python train.py --n_layer=17 --d_model=256 --n_head=4 --n_kv_head=4 --head_dim=64 --d_mlp=1024 --vocab_size=1244 --activation="gelu" --norm="layernorm" --norm_place="pre" --norm_eps=1e-05 --positions="rope" --rope_base=1000000.0 --rope_fraction=0.25 --qk_norm=false --attn_scale=0.125 --bias="all" --tie_embeddings=false --parallel_block=false --init="normal" --init_std_qkv=0.04 --init_std_o=0.04 --init_std_up=0.04 --init_std_down=0.0 --optimizer="muon_variant" --lr=0.00923 --lr_mult_up=1.47 --beta1=0.93 --lr_head=0.00747 --grad_clip=0.5 --warmup_steps=200 --schedule="wsd" --decay_fraction=0.62 --decay_shape="pow" --final_lr_fraction=0.1 --batch_tokens=65536 --seq_len=256 --doc_mask=true --train_tokens=471300000 --steps=7192 --dataset="wikipedia_en"
MLP neurons of a small language model. Each row is named by its layer, matrix (up: input weights) and neuron, and shows model dimensions 48-143. Each number is 50 + 10 x the weight over its row's rms, rounded and kept within 0 to 99.
After each neuron's rows, "fires in" lists the words (lower case) most often at its 100 highest values on Wikipedia text that the model never trained on.

L13.up641:38 65 54 54 52 57 63 49 57 46 40 47 48 32 49 48 43 36 61 41 59 45 46 59 58 31 24 35 52 39 42 51 50 41 51 43 55 60 39 50 48 51 65 46 42 49 47 60 54 50 39 45 39 55 41 55 48 54 45 70 45 45 55 54 51 45 40 57 44 41 41 65 49 49 33 50 38 37 53 50 34 43 40 42 53 48 30 57 53 40 59 43 41 46 40 45
fires in: "the", "most", "very", "are", "much", "too"

L10.up580:45 47 35 42 75 48 48 43 32 44 52 48 49 48 38 47 54 47 57 48 39 64 61 35 42 59 58 58 53 44 42 55 63 46 37 34 43 50 53 49 39 40 65 41 56 40 53 39 45 49 38 36 52 51 56 53 63 51 60 26 52 48 63 62 51 62 34 47 47 36 48 53 40 49 53 64 58 41 47 36 41 47 61 72 33 48 47 65 61 33 60 65 55 61 47 31
fires in: "by", "for", "on", "of", "to", "from"

L13.up54:52 46 60 33 38 69 69 53 46 51 46 36 51 47 33 51 68 54 79 53 37 43 61 51 60 47 64 55 55 27 71 54 51 51 60 24 33 33 49 42 61 41 42 50 57 58 53 49 29 43 61 45 61 48 81 48 48 51 50 49 37 54 55 50 44 60 64 32 40 65 62 38 46 56 55 54 53 57 51 66 61 44 60 34 54 56 57 18 43 33 58 67 49 51 61 54
fires in: "2", "24", "23", "26", "27", "manufactured"

L6.up751:40 43 51 39 38 34 68 63 52 54 46 52 52 25 44 22 52 77 28 39 54 49 32 70 59 57 46 43 49 46 49 29 60 38 56 41 50 49 67 48 49 53 40 51 53 44 58 51 51 53 41 38 44 44 34 34 57 36 45 51 49 31 66 63 48 49 51 50 60 41 64 34 60 58 28 44 62 62 63 51 43 55 54 61 52 56 34 54 49 31 42 59 54 51 47 54
fires in: "family", "several", "age", "king", "families"

L2.up332:25 53 54 38 42 57 62 29 49 50 55 45 63 49 57 38 53 42 63 59 34 52 45 55 50 44 32 52 64 46 42 65 43 37 55 51 58 49 55 38 46 74 58 41 46 42 57 58 54 54 53 45 67 41 64 55 40 54 55 47 44 63 46 60 45 36 59 55 36 52 32 44 51 57 68 41 50 53 41 45 39 50 64 50 69 49 47 53 41 53 38 33 58 62 39 52
fires in: "named", "called", "known", "awarded", "women", "awards"

L6.up605:46 35 46 57 45 38 49 43 40 59 59 44 57 38 59 49 51 43 47 42 67 52 41 54 37 42 67 28 38 56 41 26 56 20 57 47 39 48 49 52 58 48 38 42 53 46 52 52 50 52 50 38 64 53 48 46 50 31 50 45 43 45 49 55 59 56 43 68 73 62 72 45 38 58 46 50 40 63 35 48 53 67 48 48 55 59 48 54 55 52 69 67 50 35 38 43
fires in: "can", "would", "will", "must"

L7.up995:44 55 51 50 56 36 47 43 67 45 54 35 47 32 44 43 56 48 41 60 49 43 49 58 50 57 71 44 49 52 56 73 57 48 52 64 53 78 50 26 47 48 52 58 48 39 60 45 39 67 36 51 45 47 45 33 63 45 32 48 49 50 35 50 54 54 42 41 46 51 43 29 32 63 52 43 44 40 60 43 42 38 63 54 58 61 23 64 46 60 56 51 52 54 43 45
fires in: "of", "for", "see", "ref", "swing"

L3.up461:50 52 58 53 38 35 44 55 39 62 52 48 50 49 45 40 54 49 46 49 53 57 54 56 64 54 63 62 37 54 48 56 64 54 40 44 43 41 59 54 34 51 47 56 51 57 74 34 45 49 21 49 43 43 38 44 48 51 62 60 39 47 73 69 64 49 56 60 55 40 49 46 60 39 46 34 72 60 63 40 44 68 47 45 38 61 51 47 46 57 55 25 44 33 45 61
fires in: "development", "production", "director", "produced", "developed", "producers"

L2.up250:70 58 50 55 37 59 59 82 54 52 47 70 73 45 50 69 38 56 39 42 49 39 64 49 48 41 40 64 47 54 57 50 49 36 51 61 49 47 43 41 38 42 56 41 56 79 34 37 45 53 52 58 68 44 68 31 59 46 47 54 42 27 30 35 45 59 64 61 47 44 52 56 41 53 53 52 62 47 47 47 60 41 58 54 49 56 56 58 45 50 52 57 59 60 48 60
fires in: "had", "population", "northern", "not", "without"

L2.up837:40 43 35 47 41 44 48 48 43 77 48 50 54 32 39 47 39 32 42 49 54 42 66 53 56 65 52 39 55 56 40 59 47 47 60 42 53 51 61 58 44 67 43 45 63 47 43 69 44 44 53 48 74 53 40 59 50 60 36 41 58 50 48 38 46 49 50 37 60 64 49 61 50 55 42 42 48 54 57 57 25 47 66 62 39 47 50 34 56 48 43 24 34 49 47 68
fires in: "life", "charles", "chart", "appointed", "charan", "charts"

L13.up708:44 55 61 71 46 70 47 54 41 43 44 33 58 48 53 44 80 44 54 41 50 32 52 63 60 53 48 45 74 37 40 46 47 41 52 42 49 61 31 59 56 34 38 47 54 49 50 42 34 48 51 45 43 60 50 40 47 48 53 55 60 31 51 53 45 47 44 31 55 32 61 16 41 53 47 40 31 49 48 48 24 52 44 30 52 48 49 59 50 52 57 39 64 50 44 46
fires in: "the", "and", "one", "a", "for", "this"

L3.up1014:52 28 44 52 43 46 53 43 56 54 50 49 42 61 44 34 43 33 61 51 43 29 53 58 43 78 53 39 70 52 66 67 39 58 51 44 41 54 61 46 46 42 47 47 53 43 49 39 49 61 50 40 36 74 55 54 53 53 55 57 55 52 41 44 54 43 36 63 52 51 48 60 50 46 35 36 62 60 68 39 43 54 55 39 53 50 36 49 51 49 45 54 58 30 56 47
fires in: "family", "candidate", "people", "population"

L10.up740:49 43 51 46 48 46 42 34 48 44 54 42 57 53 55 69 56 45 63 51 62 53 37 39 51 61 69 52 45 54 52 51 37 45 35 56 40 67 43 31 35 34 31 66 67 59 61 40 45 41 57 44 61 51 73 37 54 43 35 58 62 42 57 49 60 49 27 35 50 54 61 61 48 55 43 53 70 61 42 47 59 29 52 58 44 63 53 66 57 49 50 54 59 48 40 46
fires in: "total", "not", "quarterfinals", "second", "incumbent", "principal"

L3.up460:57 71 55 55 48 44 37 73 51 62 55 41 56 50 68 62 53 60 49 65 51 46 53 41 60 68 36 34 71 42 59 45 54 58 35 58 60 57 55 52 55 34 53 42 46 45 47 51 55 34 55 48 43 45 43 37 58 36 48 70 47 55 73 45 31 56 46 43 36 51 61 35 44 54 45 50 48 43 48 60 32 39 55 43 58 47 42 58 45 38 49 26 58 51 62 57
fires in: "s", "the"

L10.up556:54 48 55 61 61 37 38 49 50 47 34 62 52 47 39 47 29 54 72 46 50 54 44 51 50 46 57 68 53 60 39 47 59 50 45 36 47 48 49 51 55 47 44 68 38 64 54 54 66 49 55 40 39 48 47 42 49 43 52 48 53 47 41 71 57 43 62 53 54 63 53 53 53 53 59 54 42 28 39 61 57 56 37 51 47 28 47 41 46 43 39 44 39 52 60 32
fires in: "as", "the", "and", "s"

L2.up877:33 57 51 54 55 22 48 49 53 51 49 50 35 66 52 61 56 62 42 49 53 43 65 60 62 35 47 62 51 45 42 23 50 49 57 37 46 34 66 55 37 70 59 26 49 74 51 43 58 59 56 43 69 56 75 66 57 52 57 59 54 55 46 48 44 45 67 53 51 43 39 56 50 27 59 26 81 68 50 38 50 80 49 51 54 49 48 36 57 53 46 37 58 41 49 44
fires in: "members", "population", "member", "candidate", "player", "captain"

L10.up154:61 62 49 49 57 46 31 50 52 43 70 54 48 63 55 49 61 65 43 51 26 56 33 41 52 46 57 35 55 37 42 34 60 44 46 48 22 59 56 45 52 44 55 51 57 40 35 39 56 57 59 49 50 46 60 54 43 54 58 59 44 59 38 46 46 52 51 39 55 38 34 52 36 49 55 55 57 53 35 30 56 51 50 65 60 50 42 54 46 52 37 58 46 47 38 53
fires in: "of", "to", "in", "into", "on", "with"

L8.up110:34 46 48 67 62 44 45 47 47 52 42 42 56 44 51 50 51 44 38 53 57 61 35 65 66 52 54 60 50 64 43 68 60 43 53 39 48 57 58 45 51 68 42 54 51 53 52 54 49 60 45 52 62 59 43 39 39 61 75 84 56 55 46 51 54 32 53 55 46 62 62 52 60 57 59 48 56 49 44 38 63 54 59 39 54 60 29 71 39 59 54 34 27 61 62 58
fires in: "of", "is", "on", "in", "are"

L10.up889:65 71 59 64 48 41 46 59 41 42 32 40 58 45 56 45 45 57 31 47 55 59 46 59 64 31 50 33 54 29 45 40 66 45 47 59 67 40 53 51 39 51 72 49 50 31 62 45 57 55 45 43 51 32 35 37 62 63 41 51 62 52 28 67 35 53 45 43 41 46 52 59 61 45 33 62 46 49 29 49 41 33 47 48 41 39 47 49 43 54 55 52 49 52 56 35
fires in: "of", "among", "000", "the", "million", "many"

L2.up967:45 52 50 59 34 63 57 72 40 39 67 47 69 46 49 61 58 67 53 43 51 41 48 46 39 51 49 42 56 62 63 52 57 30 44 42 39 55 76 36 54 60 51 56 58 58 47 43 45 36 46 40 48 53 45 43 53 56 59 51 66 51 51 45 35 52 51 50 54 53 55 43 47 64 46 51 46 48 47 62 40 41 61 41 37 43 44 70 57 58 68 58 49 49 41 41
fires in: "while", "until", "without", "brother", "wife", "wide"

L2.up790:50 38 54 35 29 45 55 53 48 57 69 53 24 71 34 47 62 54 56 47 53 53 73 52 50 72 50 28 62 51 60 52 54 62 54 53 53 54 47 44 63 54 41 65 62 46 50 56 66 38 57 49 64 63 55 64 54 43 44 48 53 34 47 50 48 39 45 44 40 49 51 69 46 54 44 29 55 63 54 62 59 48 53 57 49 60 40 47 43 56 37 43 53 51 38 57
fires in: "population", "area", "people", "popular", "film", "league"

L13.up297:47 54 36 64 57 52 43 60 43 34 54 44 51 50 56 50 58 55 53 57 52 65 51 44 43 55 36 21 56 35 52 55 51 61 43 45 51 50 58 72 39 28 31 47 39 41 70 44 52 64 64 65 42 47 47 38 69 66 48 43 65 79 51 58 36 68 60 44 52 43 58 51 58 36 36 56 33 50 61 44 44 40 40 69 48 38 52 66 46 51 51 52 59 55 55 62
fires in: "and", "of", "to", "some", "in"

L2.up201:49 22 50 54 65 50 72 45 74 42 42 49 50 59 73 44 60 54 69 42 51 42 55 56 54 51 77 41 47 53 51 42 37 43 52 36 59 64 57 46 69 48 41 46 60 47 46 33 52 39 50 44 43 58 47 67 72 41 53 51 28 49 44 61 54 50 50 60 55 43 54 28 48 57 42 55 35 51 47 58 56 55 28 58 45 49 47 41 50 44 33 36 38 46 46 42
fires in: "can", "also", "may", "will", "must"

L8.up499:40 42 48 30 67 46 56 61 40 49 38 46 40 35 63 36 66 43 59 42 38 45 55 52 50 59 49 29 41 53 46 31 48 52 58 45 56 51 41 67 57 56 58 49 62 53 54 22 43 45 48 73 40 43 59 54 56 58 33 52 60 65 36 38 41 34 52 36 69 47 54 39 49 65 67 80 65 60 37 59 57 55 64 58 51 49 59 42 37 34 38 40 51 63 48 34
fires in: "to", "can"

L12.up931:42 57 33 40 37 63 59 59 37 42 55 54 67 44 51 52 66 47 26 48 46 61 59 59 52 45 40 42 75 44 51 22 52 66 32 64 55 58 61 56 24 47 46 33 48 52 48 39 55 48 53 57 38 49 42 55 49 41 34 53 41 47 52 43 43 38 45 48 46 41 68 41 29 71 40 61 59 46 39 68 43 55 35 48 57 48 36 51 51 40 47 35 65 38 45 52
fires in: "the", "to", "an", "its", "every"

L10.up416:60 28 35 38 60 65 73 42 66 57 49 41 42 45 53 38 54 47 43 65 29 57 55 58 38 52 52 39 41 49 46 53 38 67 60 41 68 50 67 55 45 50 55 59 40 45 47 56 47 54 51 53 41 51 61 67 57 50 51 30 33 55 40 36 43 52 52 59 48 36 38 57 66 69 49 52 49 29 50 49 47 60 52 45 51 66 49 37 48 56 61 65 36 66 53 46
fires in: "to", "wrote", "will", "may", "learn", "not"

L3.up775:51 49 51 38 51 47 50 50 48 51 47 50 38 49 31 28 48 66 56 44 28 58 52 30 77 56 45 51 43 46 53 44 58 52 55 57 44 64 55 44 56 37 42 41 44 43 50 54 47 39 58 44 46 23 58 58 29 42 33 50 35 46 39 41 49 64 43 47 62 48 58 44 52 63 34 44 66 59 36 61 57 57 64 54 62 61 40 52 36 49 44 50 72 54 56 54
fires in: "13", "12", "23", "24", "22", "11"

L8.up304:50 43 50 45 41 57 60 58 27 51 59 47 27 48 49 55 55 51 43 59 39 60 60 52 43 45 40 71 38 56 57 28 46 68 55 62 54 61 52 55 50 54 38 57 36 44 70 57 64 56 56 57 47 38 34 23 57 35 57 35 66 43 56 47 49 54 50 42 51 64 32 54 39 41 44 37 56 51 67 62 65 50 60 55 58 34 46 61 49 55 28 43 53 48 58 51
fires in: "a", "an", "individual", "individuals", "independent"

L2.up629:45 45 60 31 54 56 64 45 43 52 24 44 48 47 72 55 51 52 33 56 33 58 41 62 48 62 53 47 40 48 51 60 53 63 66 51 46 38 42 59 53 50 55 57 56 44 58 49 37 54 33 50 51 51 42 38 42 67 43 54 57 29 48 47 59 45 43 46 57 31 62 53 60 43 61 55 55 53 47 55 57 60 26 48 49 57 62 61 64 57 54 55 56 58 46 55
fires in: "team", "american", "time", "john", "mi", "code"

L8.up15:58 44 38 48 52 53 65 59 48 43 56 69 47 17 54 41 53 59 48 43 36 42 70 62 51 43 64 50 41 57 43 40 55 41 72 71 66 58 52 39 34 64 49 49 44 38 68 44 67 38 45 43 59 51 60 52 58 52 45 49 50 42 48 57 42 58 57 54 53 32 34 43 54 40 50 42 65 38 49 64 58 52 54 42 53 38 39 40 44 52 57 50 67 61 62 46
fires in: "an", "a", "each", "la"

L2.up52:70 52 41 52 54 63 59 81 55 55 54 50 44 45 45 47 62 45 35 62 59 38 54 41 51 46 59 40 43 38 64 63 57 53 49 55 57 43 41 53 55 43 49 66 51 64 50 53 47 55 50 67 76 59 48 65 63 60 30 46 55 36 48 44 59 46 53 58 47 48 42 50 35 51 34 49 49 47 54 37 61 30 47 62 55 28 38 47 45 45 31 49 45 65 56 56
fires in: "has", "had", "later", "have", "scott"

L8.up241:59 32 40 44 44 39 47 31 58 48 61 44 39 53 65 53 37 55 44 52 48 52 39 60 65 59 60 45 64 39 31 40 42 50 30 46 52 46 43 44 44 59 53 53 66 53 44 35 60 41 35 58 49 40 23 48 61 47 56 36 62 27 49 66 35 62 32 43 59 50 38 63 40 38 56 51 34 59 49 56 38 49 58 71 48 49 37 70 47 48 46 79 54 40 58 43
fires in: "after", "of", "to", "following"

L12.up226:58 48 77 59 55 57 36 46 46 52 34 60 61 57 44 47 69 46 47 44 50 52 43 32 49 47 53 38 46 46 43 53 50 43 56 54 40 46 34 58 51 45 34 49 43 56 63 49 50 41 65 44 53 39 33 53 64 47 48 48 61 40 60 40 50 54 71 45 35 39 45 49 62 49 35 58 43 56 43 48 44 57 48 44 69 56 52 42 50 19 50 42 44 46 60 53
fires in: "the", "a", "too", "years"

L3.up586:47 58 58 51 45 40 38 74 55 70 57 49 39 60 51 63 56 64 49 69 65 39 58 47 53 38 63 56 41 57 62 57 44 59 46 48 69 30 51 48 55 40 38 68 72 60 34 42 58 51 55 56 59 59 70 62 51 41 43 62 63 36 45 23 49 56 52 60 46 40 47 57 49 45 57 46 33 54 51 48 33 51 61 65 54 50 45 58 54 49 45 53 36 52 48 32
fires in: "had", "has", "have", "chart", "charts", "population"

L2.up426:55 55 69 47 52 43 72 46 52 42 33 37 48 24 41 50 41 59 70 44 54 60 34 51 44 54 58 53 47 70 50 53 39 42 50 60 45 42 45 66 45 40 36 50 56 47 38 48 64 42 48 59 57 51 53 49 71 40 38 59 42 33 42 67 47 27 57 63 53 38 64 34 63 48 42 52 54 57 53 50 56 53 64 44 49 50 43 46 21 28 56 67 51 48 42 54
fires in: "family", "canadian", "canada", "personal", "america", "families"

L8.up906:59 39 54 49 61 25 28 32 44 62 48 47 71 57 53 50 75 48 55 57 46 52 45 43 54 39 54 44 57 42 49 64 54 44 34 58 60 47 62 34 54 43 57 54 42 43 53 54 54 59 47 53 38 45 47 37 45 59 31 54 62 33 42 49 51 48 53 63 64 36 53 47 47 63 52 53 67 47 31 41 48 48 61 58 45 60 53 53 72 68 47 40 37 71 48 32
fires in: "of", "however", "extra", "late", "olympus"

L13.up313:39 55 57 58 59 46 41 54 65 41 40 50 77 55 51 33 53 66 44 46 50 46 59 48 49 50 55 56 55 32 61 43 37 36 55 54 44 59 54 50 54 53 53 50 47 50 41 50 51 53 45 64 48 41 48 40 55 50 46 57 64 54 41 43 60 66 49 50 42 39 57 58 57 64 33 30 45 45 55 47 45 66 46 29 50 52 39 47 65 49 31 57 36 35 63 48
fires in: "was", "is", "been", "were"

L2.up304:43 49 57 48 36 61 44 56 63 36 44 53 59 56 54 40 72 47 51 43 53 43 44 60 59 49 55 44 57 60 51 53 55 50 56 45 56 46 53 71 35 65 43 43 47 43 54 54 62 50 55 42 58 35 50 59 41 53 41 65 41 55 45 69 29 44 40 39 49 58 57 48 37 43 33 63 35 57 52 61 48 54 58 49 56 50 52 49 48 38 57 50 67 35 57 46
fires in: "who", "school", "south", "which"

L10.up457:63 40 57 44 45 40 46 46 40 48 48 42 48 63 55 73 55 33 55 61 47 49 44 65 32 54 49 42 48 54 49 50 49 48 33 53 62 52 45 52 43 33 47 49 69 49 72 38 49 43 50 56 48 50 53 45 53 46 44 55 41 40 49 46 56 53 47 40 52 32 37 32 54 32 62 50 46 49 54 54 32 27 40 60 40 39 68 47 54 40 44 20 52 63 52 22
fires in: "as", "by", "since", "if", "to", "do"

L2.up412:25 58 51 48 44 46 32 57 36 62 46 53 48 59 53 62 66 39 38 61 43 35 53 50 59 49 52 33 46 44 39 47 50 47 60 50 60 39 50 64 58 46 54 41 44 57 47 33 46 53 61 31 48 43 32 50 58 49 43 56 55 48 56 48 62 57 52 52 49 44 42 48 51 60 45 42 45 51 60 36 27 45 71 60 44 56 35 59 61 48 46 37 62 53 46 48
fires in: "chart", "charles", "character", "charts", "charan"

L2.up738:47 51 51 45 43 48 58 31 58 48 59 27 52 65 61 35 54 48 55 35 31 40 59 44 58 49 33 38 55 34 34 49 43 62 49 49 54 56 47 61 49 58 47 44 50 58 57 46 57 51 47 23 52 46 49 62 54 36 54 37 43 53 31 40 38 44 46 49 38 45 31 58 66 54 41 57 57 39 49 51 34 70 54 39 52 42 52 51 44 58 58 37 49 53 55 59
fires in: "united", "women", "american"

L2.up803:43 62 56 47 32 43 62 59 48 46 51 56 35 61 66 35 53 33 50 44 58 44 58 50 49 60 60 49 43 66 61 29 42 53 40 38 40 63 56 63 43 65 48 41 42 47 40 69 56 64 57 53 59 50 49 50 50 60 50 44 58 36 47 16 44 60 43 61 56 57 49 76 40 31 70 43 43 58 55 44 44 40 47 61 61 41 45 40 52 46 52 37 49 47 52 54
fires in: "chart", "candidate", "group", "character", "charts", "characters"

L8.up870:32 67 55 58 68 55 51 43 56 34 26 45 46 64 47 45 51 48 63 58 53 38 41 66 53 44 59 29 56 52 74 58 51 45 47 54 51 44 35 59 50 41 58 47 33 23 54 40 48 52 58 46 42 44 54 63 58 64 51 56 34 60 54 46 54 46 48 28 49 42 49 58 53 45 52 63 42 48 48 46 33 52 64 59 55 40 67 46 59 45 51 38 63 63 45 57
fires in: "to", "must", "architecture"

L13.up558:43 48 52 66 56 63 48 64 21 33 37 54 50 46 53 48 62 43 48 42 48 43 56 45 43 25 39 44 87 55 65 47 37 56 37 63 47 51 46 56 46 45 50 59 51 56 49 51 40 50 45 40 44 49 51 59 46 41 59 51 38 44 47 60 59 60 61 44 31 33 46 67 34 63 30 43 46 48 35 42 48 40 57 46 41 42 37 58 64 35 55 48 55 62 50 39
fires in: "the", "as"

L13.up894:34 56 70 64 61 60 32 51 47 54 41 47 55 47 54 46 55 20 48 55 45 51 46 61 59 46 59 51 67 39 64 55 43 57 48 63 40 62 53 35 39 44 49 34 38 64 40 46 69 49 42 44 65 49 37 40 56 63 49 35 61 46 50 51 57 59 63 25 52 48 37 68 44 52 41 43 42 51 71 35 45 46 44 35 59 52 62 49 45 65 50 52 45 49 68 56
fires in: "a", "the", "was", "is"

L12.up117:38 34 40 48 50 59 66 38 58 59 52 45 58 60 57 36 50 39 42 80 43 57 37 33 31 52 67 47 39 59 40 44 53 52 28 41 29 52 60 36 37 59 57 57 56 39 60 42 46 49 60 49 65 49 59 50 38 55 56 39 39 61 59 52 55 30 62 54 55 40 50 49 66 58 44 59 68 55 52 55 64 44 60 66 52 54 52 63 62 55 49 56 44 64 67 52
fires in: "not", "would", "to", "first"

L10.up680:47 35 45 33 66 51 52 39 40 42 31 40 53 44 66 44 49 55 51 45 45 60 55 71 55 39 47 28 33 38 52 43 49 51 45 45 59 40 40 53 48 46 49 60 56 44 52 51 35 57 33 48 44 49 44 53 59 49 51 46 30 58 56 52 43 33 50 68 57 23 51 46 51 56 52 53 50 52 41 50 59 52 36 46 39 58 68 41 52 43 51 30 57 56 46 44
fires in: "to", "would"

L12.up430:57 59 57 41 51 42 50 54 50 35 52 30 50 58 38 38 52 52 33 43 38 66 30 51 44 53 23 45 69 49 50 46 64 42 39 53 54 41 55 56 45 65 59 52 31 48 36 63 53 44 53 61 43 66 44 53 55 56 59 57 45 45 48 42 54 50 43 48 32 67 48 48 58 33 53 39 55 54 49 47 67 27 54 40 63 35 63 51 79 44 53 41 52 49 55 49
fires in: "the", "district", "of", "states", "french"

L12.up199:49 56 68 53 77 45 59 61 35 32 52 63 55 52 69 47 53 26 39 45 46 44 36 54 62 34 45 44 59 44 51 47 60 38 52 60 38 52 46 44 44 68 30 46 41 44 61 59 51 52 39 42 38 45 41 57 81 55 51 58 53 47 47 43 52 55 54 54 60 46 47 42 48 43 50 52 44 39 39 50 49 38 58 42 57 51 40 43 53 60 40 39 62 53 45 42
fires in: "the", "a"

L6.up106:44 57 70 65 62 46 64 41 53 63 68 63 49 60 51 55 59 36 49 55 36 53 43 63 60 47 48 46 47 55 46 45 41 56 60 58 48 20 45 32 55 48 59 56 43 48 44 62 44 51 53 31 46 59 55 48 37 56 51 61 62 54 59 40 49 64 44 49 41 46 47 53 43 46 53 59 56 65 58 40 55 43 51 53 34 35 49 53 56 42 38 49 66 40 39 52
fires in: "of", "as", "to", "total", "maine", "note"

L8.up86:40 50 38 52 61 43 46 48 39 31 42 48 47 33 45 55 49 60 58 37 69 50 36 48 72 49 41 43 51 56 48 55 58 53 39 55 54 69 54 50 54 51 43 52 58 63 48 38 56 52 29 51 52 71 65 53 66 57 55 53 45 59 42 57 62 25 51 39 55 42 32 40 37 31 50 46 39 61 45 46 70 47 65 50 35 61 30 54 52 50 43 53 40 58 49 48
fires in: "of", "in", "for", "especially", "by"

L3.up19:47 41 45 51 51 37 36 41 53 35 58 39 40 44 29 33 38 36 30 55 44 60 39 42 51 36 51 50 64 54 56 39 39 37 68 55 35 44 54 43 36 46 66 42 62 51 59 49 47 45 28 40 67 54 34 49 62 42 43 47 46 45 35 40 70 62 65 70 41 46 49 49 44 51 49 48 47 34 57 37 42 64 59 53 62 67 38 58 44 45 49 44 59 41 39 57
fires in: "served", "moving", "move", "conservative", "metropolitan", "political"

L3.up974:49 52 51 46 53 54 61 68 48 59 35 51 53 49 53 53 49 52 37 41 33 37 51 46 42 32 46 45 51 48 60 48 56 62 49 49 56 51 43 54 58 50 51 40 44 50 53 48 71 56 42 40 34 31 52 45 46 50 58 56 49 54 56 46 66 45 50 48 42 34 45 53 56 56 44 32 54 46 63 51 46 42 34 60 65 59 55 58 54 38 47 49 58 46 56 55
fires in: "code", "has", "is", "his", "knap", "kakdwip"

L2.up576:27 56 53 43 54 43 53 52 61 51 45 41 38 46 64 62 71 36 43 43 65 29 63 35 58 30 46 75 62 42 44 47 59 46 67 51 45 57 48 35 47 50 51 44 55 58 39 53 51 58 46 49 60 51 41 52 41 72 49 50 67 50 39 57 50 43 65 64 54 56 43 40 52 63 49 35 49 57 56 41 62 26 64 42 66 40 49 51 60 48 40 59 54 56 46 46
fires in: "is", "candidate", "was", "player"

L6.up705:68 34 49 36 33 51 50 46 40 45 52 57 50 37 55 37 47 44 62 39 60 53 38 46 42 49 72 56 66 45 53 48 46 71 54 46 52 46 64 52 30 34 39 43 37 41 53 63 48 43 44 40 51 45 48 49 32 39 44 49 50 54 62 42 32 60 13 57 60 31 42 56 53 57 51 49 61 39 55 50 70 46 57 76 29 45 64 36 60 36 48 57 44 53 66 55
fires in: "a", "one", "an"

L6.up666:54 54 39 74 46 54 42 63 41 53 51 18 43 54 43 47 77 51 49 67 52 60 56 62 67 40 45 42 45 45 38 36 46 49 49 43 45 49 68 44 48 53 52 54 45 54 65 54 54 69 46 36 45 44 31 76 51 58 49 55 57 44 51 42 34 56 50 42 27 65 63 51 38 43 41 68 50 59 53 43 48 36 47 45 39 39 51 44 48 55 22 42 60 58 49 40
fires in: "to", "of", "both", "with", "different", "principal"

L2.up480:53 39 32 62 41 49 47 57 36 52 42 59 56 45 41 67 48 53 34 52 49 49 50 23 48 53 47 33 50 62 37 54 36 48 59 54 56 47 60 53 41 56 38 45 72 55 57 45 62 51 43 45 58 38 55 53 72 40 36 52 54 46 45 47 65 39 69 47 64 65 64 57 48 77 58 55 42 53 60 58 46 46 49 51 58 75 53 42 53 45 36 52 42 67 62 41
fires in: "people", "career", "result", "results", "response", "personnel"

L10.up982:62 31 44 55 35 68 52 37 50 46 38 51 53 46 61 38 67 54 37 67 47 50 49 56 44 66 60 58 60 38 58 39 47 32 64 44 55 34 54 52 77 32 48 59 61 46 51 39 46 59 33 59 43 55 42 53 58 65 60 48 54 39 46 46 68 62 60 36 29 48 44 38 43 59 59 54 43 62 62 46 62 66 43 56 51 44 51 36 48 35 58 46 48 43 64 45
fires in: "but", "and", "as", "redistricted"

L6.up268:47 48 50 43 52 36 54 42 46 37 70 51 58 51 49 51 66 40 57 57 49 44 38 51 76 39 47 51 42 53 38 45 55 61 41 44 47 42 43 62 60 50 62 62 58 37 57 48 69 62 57 38 52 36 44 57 62 41 60 55 59 48 59 38 45 58 69 57 36 46 60 40 42 50 55 72 41 54 57 60 64 55 57 37 46 60 51 53 70 40 50 20 51 34 61 47
fires in: "to", "became", "of", "appointed", "become"